config.toml
d_mlp = 512
vocab_size = 6896
norm_eps = 1e-05
rope_base = 10000.0
init_std_up = 0.0833
final_lr_fraction = 0.1
MLP neurons of a small language model. Each row is named by its layer, matrix (gate and up: input weights) and neuron, and shows model dimensions 0-191. Each number is 128 + 24 x the weight over its row's rms, rounded and kept within 0 to 255. Numbers have three digits each. A neuron's up and down rows have the sign that makes its largest values positive.
Before each neuron's rows, "fires on" lists the tokens most often at its 100 highest values on Wikipedia text that the model never trained on.

fires on: "p", "l", "sh", "h", "w", "j"
L4.gate49:138129133142083121167127119104138123154174083093120125117139118126142152141116169179145136106183158124114146091094113128151129139139136116141161089139136176113131120121139113113165139130095128156158127134133106066076107141123084134144149171104128128126139141123118098136149138169132117126071102135150116063132153117130140095128135109148147147159133146146124099158105151123134167140123181138126099138109130120138192139114118093132170064141125124129112069116099146131127150146133174147122121180129130124078147144101136129121118147085110126076119132127137155103114111139142111147
L4.up49:156124106147115104157170097073134181168135129101148122128162126134158157100126166134085117148128112153122126140071133196124166134120132084109125087162131112135124121154126130129132140113131107113130140120109116094082170136182086120162116139163169112123087134121164151124152139140129116128126151129138112128149096195144149119098149118136130120113112123168117119141114080149093115118140153129151150131110133108114215169122127135136180099175137084115093088089136143153141136102115127127119152115128101125133139116097133100113128124133124116119109130090127143150147137117133122161

fires on: " in", " of", "is"
L4.gate303:134109161094136133118125131153123118180135121110128112157142117141122109122163105100170134094131060143119118116127132134119132159126098131121133137106115112121120115125181114123086146161136138114117164113117182107162074109117123124121155136149144144154119125157145140140151153133144129114148074111097137126068154153156110123150127106144135129114109132134125152164101133073107074142136144107120129143111155125120124116140117112090132143120128118128137128162091055164148120102139150079108090170111116148104084102085139110140160139136117175144129141095137173153124126174194131085
L4.up303:125132151099141111109158134153184144117089140123065129141153144128124113168127087128109129110112142136146133131124138097141154109111134136136112103172090139135098116123142138112142155102147126105140134132122117130147120154129157104149137136158132141165127130159137155082102191092121149152134096094102114126137099136124156107172107125138150131118095141165093135178098134140125151106162178124114091161104155179153082123144140114168152077094157144121135115110134087121175106090191109104149106133151086147118142144125110125149118135133085150188111146104141141137135150103147125130

fires on: " on", " of", "ing", " to", " about"
L4.gate324:175143101102157109131109114160129060147152146096112152107110086097133129114118172100112106073082133153133130167107165139116122119137101169172104132095142130158110138120117101132145134164146096133151115113109134163145102079149104109098161139118156150159154153137117095138138165140136090150143142118100109126125147131138134124138111124148124169132090091115153100155094144068099133147090157141111176125123101130179134126087170120101106127113127117123127153151127148162112133124175131147130142122112097145140144101159156111163152110125154147149115086116163106147117156130132145152
L4.up324:134137154133146097142165102081130108175153121079090146140141129159151079157126110078152117150143108151157129163122189148124144114138132117127127140121103156104152118152139131153143101130148127118135102114089142104170129115149140094163160125117125157146126092102127094112161154144126141122127144172108127110141085093126145131220151146095126167093099102090096101156153135136165159172119139153127116156127120121128103145128137116104124123114105113139105166150131127131143149130144153140096138086155103122111131125126159145108110128110145126142073119104152184134144147084124159107

fires on: "j", "h", "c", "b"
L4.gate166:130140115112102135165126142138155170129134141135157135135118108161171129111120139174110085142153090164145107088159126149112122134145125134153145084141129108135099102157135078127093148080175114127158100148111105081155122129125105160085098163158141106131113158136119122133061124132117101138112118111154102104141117148119133118144145119118129162149155097132149113132143119169142118099136096108166087102076168113069133145092127106152111149143118119122119101152105142077144112094109096142181143111142157126108149110130076130137098123147130123120130150108136150157126100182161134126
L4.up166:148140127146121134151138141111133158137148128127119116140168109130144121126115148155130161154166132131193128073097160129128122145156129065136130145087149085119095119115106107124094137110167121140119139130167119085143134178116088129097105133140123137099145106184169115093105127117110095172135129128165092107150144162126153132115148084165127142113097129114141105132139108112172121106120145118164104125114141096140192139105057136116124081157091126074112117151114113128117099140134097123149137154106144153122166126123155131112125144124129157135134113133134171189107135155121149119

fires on: "n", " str", "l", " kn", " Kn", " bl"
L4.gate284:138129117125121114177151129137136118140120121166079123108113120154150126150177133154075136171068167130112125117108140147162122152136151089157122100119130149139121125121142133145110101153106114119096168150173148113167155144170107150117147144084113132154141144130124144130104152126138104127076112092138129135105124073164098087116133141140167141141151128132133111132111146130180123107162147112147115107117089142081118139155104103155130126163117099130089165120145152142146148107127138111172123123104103140168173092119110109111146146082115118057160124117131161152135151174107151138
L4.up284:126110117137130136107121127094176106158104123162103124080159144105149133146132147092137154134150152133130109127090124151141147144148119115130129120134146187155118118138090148176144090133132093149160130127170139179132118086174063129109136142102127124082106120137123135127114134127088113160114142109160116092120144123128125118126121146126133120101179107122166115088157081121182158134129208106135106088130135119094145146107127094135108133135095115153087151086136135109126150137151152111172129119100080147177159110125100162152133151114113125125144152103129156156158151135127135119

fires on: " and", " most", " very", "ly"
L4.gate72:151097105126129139119104135121135127162138151113150105134156114155095118094144127111111112136166119128151113144141157139106169118151113128094112133108117160148131141162151130149108129120109172138137196132108128128118160113133115127122122119114193143170139122057120161136154134139132097108141161155096158137123104150106100153136057141126104137077138107118142141130157132117172163126180113085153159168140128112110117095095120143136137145164086142157141106153122103126127141162126112093097117137150117141140146093123151143145147105093175109100072100150160165101104106136141173128
L4.up72:124121118136136182133105101142131132133111116116164102132130099133144168135136146083094144151114178112116135112102137123099123122136139148101130154082096164163122131163164150126081112160143123144121155136124136128086150123155100138132091096112180123131124136121113160117133102126158109117149128113135112168116141158125136142118108169156105145137154127148126129123150132122165153106118142072148106149090120144117122118109143132085134202183115100108154080150107123099144165117120129129176117124148146140174158136122145101137136122121180131166091138122168160057146085146103148113

fires on: ",", " Th", "th", " Un"
L4.gate499:149081114142108188164099114157119112126114102134128114132091147154156138113150165118085177121170114180107148134104119133083168098158152106111122145128138143137145110133132108092139100165148115125128162144143091102090117118112135163135144137089151132098141118100135121130165122131175127157121121129103126134155134122131116082100112137165116132173128152161115144113125169145115081059160113074116107136145156095116111111147150108143114154156161097133133114175147076118135106111113150131136111131152144126155083127139095113111137122140159140119136127118074072143122132135128115143
L4.up499:142106128191098168128146101151140167144168113154103120147124119162115106091121164128113121145119133100153132181115091109111125149129066102184091142108107124112106160109155113124121141102111177089168154107190124144098111147133087143105127140122148133139101130116151136143136103152159145140144134140118136154097112185155130145127121141109132146104128122145151104143099137124146130121132131159118116135092113104157131112129180144166117174141142137085126137094130108130160170100098151090141077148113137122147162117117162105117112093158106104159115093124128125101148132142096149167

fires on: " was", " is", ",", " |"
L4.gate119:168100150140085153101122102136131122112052098120131119102081113082143142121141175129133120122150167150089102130102175141129131124164155146172152127171121138185140119151107095097142090137106118120137148120130124116156104131149133153136112124158123158130153143130157132114147114165153104137137112134107124166128134153116159120062164130140160155157112110106185120114072131119138096103107129129120135141173138135120118103098126095118158131119127138110162106132137147062150116136172163136153159126123100107086157107127118125139130127084096123093147139109134123103116166158136111140
L4.up119:113136128179120186097157126108148118076148111141122146146123136140168132149162120115137129116118170160151159126124151143129092118096118131142128137140133122133148136141119127168111122122135120104165140124109119137154138127154160115111117155082122143134146116167159125113118143136146129101111136112141154165128153152101126167081155207185126139168083170118087144127158159114129124149166122145139093167141160146087128117127169152126131160148136130165117122124130155101154135102153132085089144149116095142135124131114113140136099141167154171115169148158143098058165112126141153153

fires on: " to", " not", " |", "\n"
L4.gate375:114133120132114103126113124136094104148086114158123121136108170098137103079113139125072171131101117127091131126178092115141130111148116081118143151143123125100162122121143090156120137150077136131157140090133160111150138144176166093131095084141120131171127158126109142108177140117146124144122147109147101134092128152112137178131142150114125169114135107115086114111105148134132139152126094103113114111131140150118130107136160120132092107121135110108135056171139131097135113158108157144145151170095108119118136104108112179123126143110120133138127094087124047158133148124127093097
L4.up375:128113133155139121101157132122145155119130149148098136126125187112097096101091120124130130097125138161134132123112147102120120161112183103111116136137114139114124114159124096144129124165125138145152151096131144133147105107155178085082109047126145157099147100086158162124141152131140128136155137135117123098131138189132130153127104142131151163153177099133139132144117124170122097108095124154118125141128159191117119117137133137156125119163122120160181120132108141127079113166143143120110132197128136131119145118088088123150122089089179119151099089113110115108113115168147111102

fires on: " and", " out", "-", "ed", ","
L4.gate429:167123108114104140138154141142136101154115113072105112144133101100160120108134160112121146127139159119057186155163121156139157113102136091162148175115120132105106114165151140139160104162154106134137097144109136110156130145130141104117160116137117135132117152121100099109137142137140134100173132138147127100072123086149157135138137153173099121122127144142116110125136121125166093120152178103106133113133131064129133135166097110108178167129129133131117110141142101142130147100113148119102097115141081087119102138167115111156111147134107153141094150075120120194129102143085129130
L4.up429:146136107106143124122106103105100100139148153149150127108082135112097106153153122113107124092129122120107107133126139129130164136144148172140109114133116118100127109093120136138090145114148143138163102101114099162104154072116087110153104132103125129102140134096184164115090147073133176131103143166112130177172137144115108128149090158180103147137138148174160111137130136099103168115095147140124121131116090088102093123120121120155147136129127141107168151105122119136161117137133122128142108143144118073130141126182176116122153160129184172127092122121118143170143155135116091098

fires on: ".", "ch", "end", "d", " of", "it"
L4.gate383:120136114121107129102124102159152149108197108154109098123141075137123148132126122080140141132140143125135157105150149134103139116111139096159151129160121110137100121086109114107125102100076177175141143163152124172141118151129131144126177119123118134172080146089099125143120103100110108111158147156168150133126129136148081101107131144119139102117107173128132106161130131147137111148163153074104143115122125134104130139145098103176139120140105110143121137147109141131136108120184086093131106141107116141148139118123138174104132136186156128123113114151125105138148037142134105148
L4.up383:123108131083155093129168118159158145118132107120095123139138118134116101125138130168181117129157132140129121110126174193133153159114141128158161147098090119137138088130133169132132137097117124169145160103139091122102151156166113124112158134091115086137109117164136153112130128120080087111135114096094094145105116148135121111170130107093157138075106134173165096146155128166136125122113114114164113125107158077174096118137100148114126091139120117136149126091073152103125121129121110141153094097146134101121155146116114123134177109135152099147112161134156134139109087145152116107

fires on: " re", "in", " \"", "re", " ob"
L4.gate469:157118092099164103117129104118099100159165140138104111120127166142127115122137132123114118085110128141131153140149167122097155151091134116153121136152141117149114135147086107114152120184105120150137148135154111117113109096143113133149147086129120136122123102125158114123138138134119123134140138133099133140137147139122187123131125112146120113121101156151190126129125110115146142092130148117080159104114122144175071157132208182156144153136124088110115147166124135107110154160144153164177165156124132153113173074078165121148157131142157109118124102125141085086152141092121098141
L4.up469:120132096085182110121077133116114087147166108137142125112144121148127094145103097113084139136143111121087155145122121129174118166161092126146134110151124114139122121157108113123128138129137150133153112087108151097124111102154116145162100089160131099118076100161152119140112092173115136138138096107146120125167142158137096116112149158140139144114111113119126110134161131103143097147132115098129160124139105140180063108089148103102066130092123117173124114135155128153135144101097138161139135132122109125164130139078123178145099102117099131125082155134093132122091095120123108163

fires on: ",", "l", " and", "att"
L4.gate451:146133092094138134160125093131093143098143150134132105143123098152131154108101120104129141120147119109114125098161121131105083094141100141147139107127155107168159119149102132154122137136075139116143117131160132151127122145154148110108192110140165168126120102114108171152125118091135154127129142108128106175085122122147143143137152121120120125140091164151122151117120086158131145157121137136065156053112114112108122105100143109116160117117116110098141157161135132100095158077150136108131135108079145106114123060150119129148150130156135146068162112100142129112100104105099131176
L4.up451:145166118175120114129095157109132170132125146166108099156114107139152106134119139136103112156140119100130118143116129121167109111116158113145082087140134135144157114110134129088141106141122134114156140105112163123124080153120146132118085157138093125174161115066152169133115141132144138131103144118084105085143108094121138118121097113147129113081163113147131118150137104072133152115136149138148147043104104110123134153088109129107170118174148171115147154138130157143126108113151121095140147138132131079083137093121165134125102116111149124125106149121116135136153167119115093188

fires on: ",", " of"
L4.gate63:135130144079109110132092148134125120117113128152083136120133141146106128128134104063110139074137124111130151162156121162085078128153121092104156115136137095170117132147110117153130158129137107114109144169117139111115150174119142142132168129178146138203155130079110135133097130121120133149149112106102138118142090181121106129111134116158154124150090102137109114134101127114129143156138106144175124151132134143115105129121085094152148090127111110100171142126117135130129186164118046123089107135111147126108124116150122156124128157088110117098149149157121115113091126130152107097
L4.up63:120153147093127156155158115148106154138133153092088143153139108118136095111148111147153113117142115097098146117138083169124107105119140129130156083101128116125134152135117118120130161102119106124151106107155149129108133120144156152099122123137111111075165122107138124135116079143123129096121130140110144150114119147105141151138176093134113125079152098157149118121134139129145152155143116115134077141133180131116065125151091148145229134114130140123137150147133118112088113136135118171110095144111138118137090116153156131124175145154105143118190156139147107080109177159163098143

fires on: " and", " or", "ome", " the"
L4.gate403:148116103128162122149121157110109122087116163094128093138143078154133096107131109062102145138113094164174112119142123086145142108096145117144132154090178147089119080112144128111105118137135136118164146130096133096162090141100119126128109141105146109155103139116111118128118116116180143112136172108171114123063132119188152139104119116119142128164090157090131130137139127176139128141135157140115140102099109108149134142089120145134133131122139130121149126140080112175102129077137154123074134162151154130156122129158092130146131123120132124159145131097121085094120078130122102130
L4.up403:139117109109136116158133136156122100141091152122164121143095150168144110112106124109126121136173130133153168131127138106106088104094137129137144146112161138121111115087142112119114195161127151157095140168105137088113128113165138100138140145125099126127116119124131141129120120095139108137111131136124090093134116171143151107169157105114156156141143128095149095106111124112096129073105160108119172117035107110142080141128127132095077079090115159100131096133170086128139118129124144095113114178106141093126105126124083120150144122154138115109164139159133116095120093139120118111

fires on: " that", " the", "amil", "n", " of", "eg"
L4.gate86:116136130134125126118130099150112146112145104116109144152134128121150100151142108133145139129111106164145118132142152118135083177121137084090133085110105077108163105072154110090139153096110123086088126105109120151098106139103137119162123160158115159109145168124104115147065134093137093135150144156127086111137130190133116103130139087116125111142149122106135121139109098155102115151098120145124122098096174116170167147146140137116149103165145136107102122151110143108097089121123121145090185138157139126120075086129103094143177125112161145098126146138109137126170163147131128110
L4.up86:129148138142134094154081100150101122134163135116155146143141136152141161105118147114168168144126129118163065132127128094126103097148129126121136108149151092140126099069095111135127158100124171124116094148149116128109157155137135130123108138144100124139128130133105141132126154168071127183136125153116084149110116188107156100117156132128149096148094118113153089120133058122110126150162140174168132101116164072146170170115154133139158158118107139125115139098132117129145144085128119136104146098132112122124125143091116132063164134138105132087118137114121095141130150092126130123

fires on: " born", "p", "ab", "n", "a", "j"
L4.gate234:145159137130126132100151123121122132135118145164103142130175116139082079128157170092126106102119167124140134139110141113121122143125169152164121125083124147129150089098162162101165163135081125129137147127152096168167152114087110157150135105167137163103055171117105128137124156139142145128139128133101098115079130151134138101111137122166123125147120141172159088145099130126080143147173156158141096123116151131113135146121132144175121117140120106126091119135105157102130137132143150139150152122160104153128096179118172109126169154097134134078130113110124129112114109122081100151
L4.up234:145133121150167090149123147155188130146135125165148132114128115174114149133118117085128123137089127156130107135116087118152150153145160103121130135122083124138153140107165098134136148093144109158102129153153129146153125110139131095131176186163114098121146091107147160113165125105104162131130086116102131102133151149166126100138100031155168124148136140190143132082150096143150144118166164139147139124136150170121137148164124138130133149124116102095109099079168098112131139145116101129142130119096169124102150131138124140133094139140147146123130118139120144099107087143146132140

fires on: " to", " not", " also", "'t"
L4.gate235:115157122153087107126132166156124112136134097125087104147134089166118096089119135072148143122172117150127134157115124141119121086066148104087132121097114102107156116158134095113117082150145099152182146085187170094132099125142132107071128107103108187138142123102116126150153131103160093116107133130160124163125130116135165144110115122181124160129100085126129121124173135110088123125124110136120164174104126116110120147096096130133127084154103117127123136166164142130098103129145159128105152156129115120139123121119122128116125134116152154102103087131117114136099110110105149120
L4.up235:108118120120108139127141160119132152171119118126123119123144086135132097089069121112139123132152132155098143134114129113145116158149126111121113137120132121115130104137117108137154096155133110159151137118205166116143115141118166134114155149097133106106165112125125154175150122093146092109128073120133110127119145139144132083087127116173125155122117146148157132125145113136104102071167112129148174157136119147110129159096147169137092084157087107125131114125192182138075137126090137152134105128086142106144106091112103132118145088113113119134089156074088133135116168137124103141

fires on: " of", " and", " the", " &"
L4.gate149:140104136141117131125129157102146106095102103075102096144136142153097142130139094119117172136138117145085072120130181150151149177100109122170156135088139076133139099085133152098145117042097126130160088109107136175106115118133101120154142144124141151136084127071125138135143130094149131156131146121124120133121091146134143108141122116105114161131104129100115118110127112121099140145131134103109144128116133149146176135130106135135114111138168111132150150149120132138110151095153108142107168115090145108150137110114121075093167162146133191082141106136129116102116156134153110097
L4.up149:104155126143140101165133108097108127114137147114129144126134114159124117110137109121127175126161110137165083139143140130162139156131124115149146147075128097143150149104123203129106103142141150145098112100127147136153128111161130142134122147113092117102130144137133128162121077116141132067115105125117134121141089124110131148101127116091113135204065136103096134156109107133130102155146124102123147123155095140160105132093107128105138113138163115099115113184110152103141144058142123128103156156116112142089113065097139133116092182118135123169121164134125111156146089132110115145

fires on: " on", ",", " for", " released", " in", "d"
L4.gate282:130126116153112113113125125120136123129186139090126093164118136125088109196139151122060173121119127136127107142159126132109143089106138098166138081123099096110111122133137138158129127109132138119123179110106113157106136087177111150134159149125128106129151155113117108104087124114134144137109158106155097103125119094125106180144111123115096136160103118082182157143131122117174087151139119092121143151148131152155117147126109069153120152186135084163124149166182138128132115135129140083130122111120135167110092100154142132117115145110145112121124145170118153145155121119113110138
L4.up282:137128136142103164148148096186132116086178114110119141116124151129083134186138176142102105144126138098161181098149140176105112115120144140102212143083135114087106117108107121117080113078163141131153128132104122127155088129150117137124106138146139141091121134106142107111141143169148106132133148138126144127126123158116132125138113113134136135147109137143107118096094087116138097152102130133183134173133165158122126126164147125119134146162154132116086088124161180124121121118095141136154168142154130102150071096117092158122119125137126166105127142120118140151130109149136104129

fires on: " or", ".", " (", " and", " to", " form"
L4.gate20:143071176108122138158151116099104127127108136124134126115144129177171133126099106141161098102123095161156140138158135151142109179110137143104151144131172134132112111130151142110094114154117131125152145146098131119154129105101155100094131134156146158125157132133144086104104163155148147136113166083101096128117150127152153125142138111112138159099128099092121070122097091124094094101112142101141129171132176072154095109117152102099141137180127115130079166120126130108119128097086140124137139164123110155143099122121131123180114160173131131119133102156099141156140137171120131100
L4.up20:138124074134156107155163111174141134128089131078098136092118096130156135125174160142155121169146112168133091079150128132110174131117124149125125104119175100132130126134132082134135125150166115142105088127112099115128112113145133112115143125111119135158107150119128147091117127159117144132166140167104132116123098107133151146147149136079144150133105118124128054115120107102068121135090142118104165130141095134086105122132133102117139143158141143086109118131142125135143123116170121140157153104144134141129118103124148145159139147153100126080078161115136120146194068131167098128

fires on: " as", " of", " from", " in", " to"
L4.gate38:096095145126134095099115164182090122150144145117103118082150129119113104124142124139173127106142099131101114114137122159112110149194155113133137106167094139119144116141110125091157143123149078118105129141110128152136127139102131124182136108177113142130168132095128130128145151130133114112159152109112154110107100121152102102148115100117148123133134116152125151140121108125123082127128148109151125080168147136108120073110106103141150097076146121172136157111166107127128147151127141121123135107170103157072106139039146120098133117106117113113137107130174096134083100116132130171
L4.up38:070164102141125109098096187189169135166133119155088143107183118093122139127146129149166155149103136137086101140110148137133130178155137110119123146125097132129144141143140155122110128111134120118097146134123122117084141140134173135117130113120115132146153116152111100128114113102130108135134129098127131112117138094103114102114146093123159100145137112160147123143140120113113131174127152079141168121145122118136120109099139150103144089091114150171094178152123142158103126151102166124155102149193127149123109132108123150130116108063095093184132110131155157132138148157092136171

fires on: "h", "p", "ph", "sp", ":"
L4.gate302:162118135062148166119107119137167130175130115088083088100142125150133165096109119095130085159131142166146117108107128105121160126100122107163076170121099121108092134140156165131085203120124094168149139134113148118131109144100127150102154133142115090083086187147115115129137127083115140092147151115156165107169135132142162098120111115118138117148141115145116109125136155144119171126123144102127133150115110115133121119133140105121141158109119118097105105109116163140158128157147081120142134155117149130158172119103132185126143154139125151126138110137124151092118140135152145158
L4.up302:166121156107085154187112122122108140102153149142113078145168131136139158127124115142141107120179090132149104145113136149127134158126103118093146111063135164100113148153107140175093143113098101128167121138113121155088122076125136119131146122157140114094099192095132124094157104113114095126109147157086156164138095137113137104136107145135105155140135103120145140150104153125135153101151178116145133108115126114157148116162125093118126153103129119143148137090107112111138121155115117150134127155115113101130133129110137133093190080069139143139167110140147145113095157170133123152

fires on: ",", "ul", " that"
L4.gate475:138136083145116174133102105153094082151134096124160077137068113109153123103128120116114138132132159129146133139114139145130147126130179156140085128151169173166122122161121122138137092199144114102110156166131125153154116104146109123171138091174113178118116120108102120146136158104111147147109120115149095121122113119132108124096115164177120155131133113143127170132136112178139131135132147120160121112088112084088132134128141146164133162115119109140142092123147088075152114152173116132144127104079164105123118165127145131129144108136178140138139162121125102131101145123098112138
L4.up475:124131133112128175132133158145107134152133132097152110147126124139127130186174140096115088093083130128148147126099175141132130133141102121158134117119099119089098107150147133123083126154185121103150142105156118113121119156187109129106106133110094146105184133092122128119138088150112115148105120130139130102132122171108162145107114137128127105158170116102075111111146108106104126137068090147147098147136118087125165138151139103129140100152114179149168142111178128137177131129127114137117167115142118149147137105183110128136145086174131124140131141137074085125143132105116122109

fires on: " \"", " |", "\"", "\n"
L4.gate488:098134122136115109121159132158136130108110133151129164110127111132149107070117183128148093114129109119073095130159110124107135145107141123125114152108104130117132138122174141141142145149132139161137148143100142087155125144210108157149139122079167103111111088072118135145176161133110122143109142123097162146118109151160146143137134141094112134127167128147092099160172104144136124112117074137080124116091084149117116141081164153155133136109134118155178133128142094156146156097170120170107137149120165137124140143134110132124167086114146126142092139125109150139130099112104124153
L4.up488:140121098107130079116122141137109130078131115164154121101111124123144154103109163128145100086086172112118110150127135098101170119124118138122148120136109151142150092156101160175172117156122139124117140147150139152153161111193125141101095127121156144144152166110113131146155094138142134131110147100116114100106148160126163151108150072155110129126131135142109111164132113116095152146140137090139092122131162106126140121138136147132127153116131064150174125149124094154114095091155140148133194080114112134104164129124167114097111116154106099142110130114056144167143116133147140137

fires on: " as", " of"
L4.gate502:110135103094137119132087135171142123162113163140133132126151122121142135122126117095125099134095098169161159129149142120126139149108129137144102132133118080129110067148102148109142145127128125138115145154097082147179113118123106130112141141144143167164137117112161156137114149125159134132112149120110126088143117094134126150166092155121092180150134153151134143133085128120120127154085149121140123112101103153099141096106148121160133116140127137171123119160145086120145165117174139115101115107129077131101143113107127131121115148157136087160075108091153194166112156126125199183
L4.up502:111136140127158089132124129146129130111089137103141141062131091139122128098115102115120126143126128126159165093109110084154143145116155133170091114129121125146141109141158118121154097107157119156142126114145119134159105122169104138109124108138143164180155141164137130155121132137119119119160110167109142125142138048097166100197158122123090162163087147133109142133098125132105122106097108111132110129125133142111134152122166088106116121118185114171125142083105141136157125116177152115112097154162148157135123141096143124086123125094127089201114115098129128157131111141131137151

fires on: ",", " up", " in", " on", " out"
L4.gate368:117132100112131132147147118163059160124130110129153131147103142153108116122104146171114098115113144128127139117165128156090129094136129124170121109148134093111109114122164071124115125142104126134131113122095124154121128129103133102136159144118172133135151127108087123124112137084082089139110175120112123157152164113137081148121119118117145175075136093122167093136132141083139106118103104161149125144135106125138117091137131099130166109113148128123095142156160180109182141157143147123099151109112108137086132090168113199102123163100167096108108128116116155144135108114145148098
L4.up368:091158148118118117114126139113098124117140083139142110117101153141139129124106161141124127080125168108123154080143146148068164125175127151135157088126105114101125124072087110069147141148134124166106128162107125124148120114139111111138137147103133166150136153166101115144130140119106096169112153088137105122147155168156135157151112108107153128127101121137136121163113154088121082097109149152082126135137119098110166126119128091099136116114110177113105116185146158087145139117126141097133146117143107094096126105151116143103052154155137121129120128121164124112134112127093114167

fires on: " for", " in", " on", " On", " to", " |"
L4.gate396:156174129118123101141117145152108099130110109146129119140139157089118103136098110097117125127138095137155145119167139147151154127136147114124112161146133128125197114149114093128116116162092152165151138124190103179134110103174157147129104115116155100117168100087167168156151153143084141141118127126125078137069098150181120113129127113110166166137143122129129145139120170129117128126155138119119129116100133188101166095073085113154155116109130107146142131130109136138139134145128140144090111100140129073134127121133129119126172156110140108122151091094076104130157136128142128118
L4.up396:170140166140155105174146120102126122104132088119144121127138134093106148157185161105072107094147146123111082162153091089098110136112109143130151101135136091108117107125160171136149126121135123145073149132104108185137122111131125101123131123132070109132150075157121119107149156157094163126126123183099084123108124123105112105112124131133109132157134120122137168124129170110103111149168159139127122116101129142140133151118141114142147104131152116104155120192094107116108158097135098151140117109133189078116091128125134139098149115093161131122122144117154114096109124120101140121

fires on: " ent", "if", "c", "os", "olog"
L4.gate206:087125101098086106142112146110118116082141120135163102124134125164150102114150131154098118089153117116136168124140109142149104140106114126096086169130148148084139115101115134167139147108149140144118124162125098138139106103151155118076123120186156161148131172103106123146143147129132155115135121152116111144144145148129130077132167119142153145142162143141107172120146112148165185158087114111130126104123189136139177118123134120132137123135142084128097107118082143133078125071115120161157092109129122085118105159131147166139137122143186122143139110138113118078127146125151128159
L4.up206:119092114129100105120129130103118131131138153134118115122158114186141089142133108137092120101123166124144151108105137137123117121117141114152074145095116128104157146141105146146126131087129131185144127114124107109147112119088136129108120131134159166145144113132087141193211167158179119099139095136125147141093155131134114077167147160164132137114158125152102142143168100130141116133162080179118146144157137164169145148135106105086166136133135106128120102130152121126116161114143114091121094076125143112116084178110101149134118136129109154111106134136141090129145150140147148107

fires on: ".", "f", " |", "i"
L4.gate468:123155114088152138155129131154084125187140110137110119118127141116164154071160113165177138170134087161105113154119116113127173147129130141164120083119130154117090151103156163114113112164131125159141166125127117169159126111168122159142108096123138126120106155121131119094097116130124148103103118129141107113104114126152124122158116124124126152149183140148159167104151132148125161121115146142124092087098093146121126124113148142133121167107172119075153174122103104163134120118145214092151133099087128091132127126170135128117125139142137115121150104132118139105141090129126092143
L4.up468:111119122178131135156113135127152169122106177159090095136147143144130143109139095124141112122135146159131101170130113206076127150124118122124125110153122111109106108139121136180136122157100135130128126126188113118148113118174123142115132136133125175172103117169118158119087091118095162105138130120141132106107153134090126069120149106135117137186104128114120144117175136123125144110119096145098123047093085144102182151127093117125149140162135126088162125141126137113136103158159103143097117090118130131139141133085106138109144150145113114136137138118150118128140093088138139115

fires on: " and", ","
L4.gate189:145065100091122122120129140123122076107165142150108109155136113123119150143112154110068126148143119159159132095124106133109102129135149158140078143139115134089132078123132107124126152157136119107094147125118077136125145152132129175104097139093115156137160096121090116097105098085134137135139200153131141067124095118088119147154135124162135174119100138092167098134119125157156125120174121104151146104104090135158137141122152153104104161138136137125101133141168092130148108101106146095119134118120134123096110108170099109159130161136139116126111125149104161101173135142109139131
L4.up189:122123155148127114095124109104129126105124147105113131133179085129120117154125125141178116143083087147135139112108099175145097083145117160103143088127085125134142114117082136110085121098146127117078133119092106123149117118135160143146142165112135143112108147124126067109109101142106112103132127132085150112136157132143102149122156096125123111136121140142113130123113148136147081173125068135135138137129152122105110152187099117098169155110109142150104133083149146137129099116114156116112097089152130166129063128160151136126139145152159132140111148097139187109143140180164151117

fires on: ",", "."
L4.gate409:114134079158126157106136144101127079114133105127112139151126090148092154118114119100123106089114116147121149100145135166092136108142136143138117113136155082090107142100146116139119080167149115114145132169188145115177122132106100118102121121108115194123120149091056177124109113134122145098123129127113164150126136088133125088079111127152162106175142079124142120130120110094121143150125116134133110094111146142143155148107163145143147122126131133158126106135140184128161141137137149133103144115095126178158131133120145131090165181161125120082113114129120118131119124115091100109
L4.up409:091113114109141152125121133099131078139104160154115117102129171180122146138121179117159140115120166132148166086146127164108100138141118099147087148119136155105118116150109108161120114149137095148144133126114117145139121146162058123102140146108103210134111102095110129122126133140089111134153149134129085130137162035118132119149111116120115124126110116088136101115081132117118127128112111144093109140133152134148134144102141105124146095130115124106100128116147180110146169135093147142100153113098115122168130130149129095078180148132145136113106098150101139147094126094132123151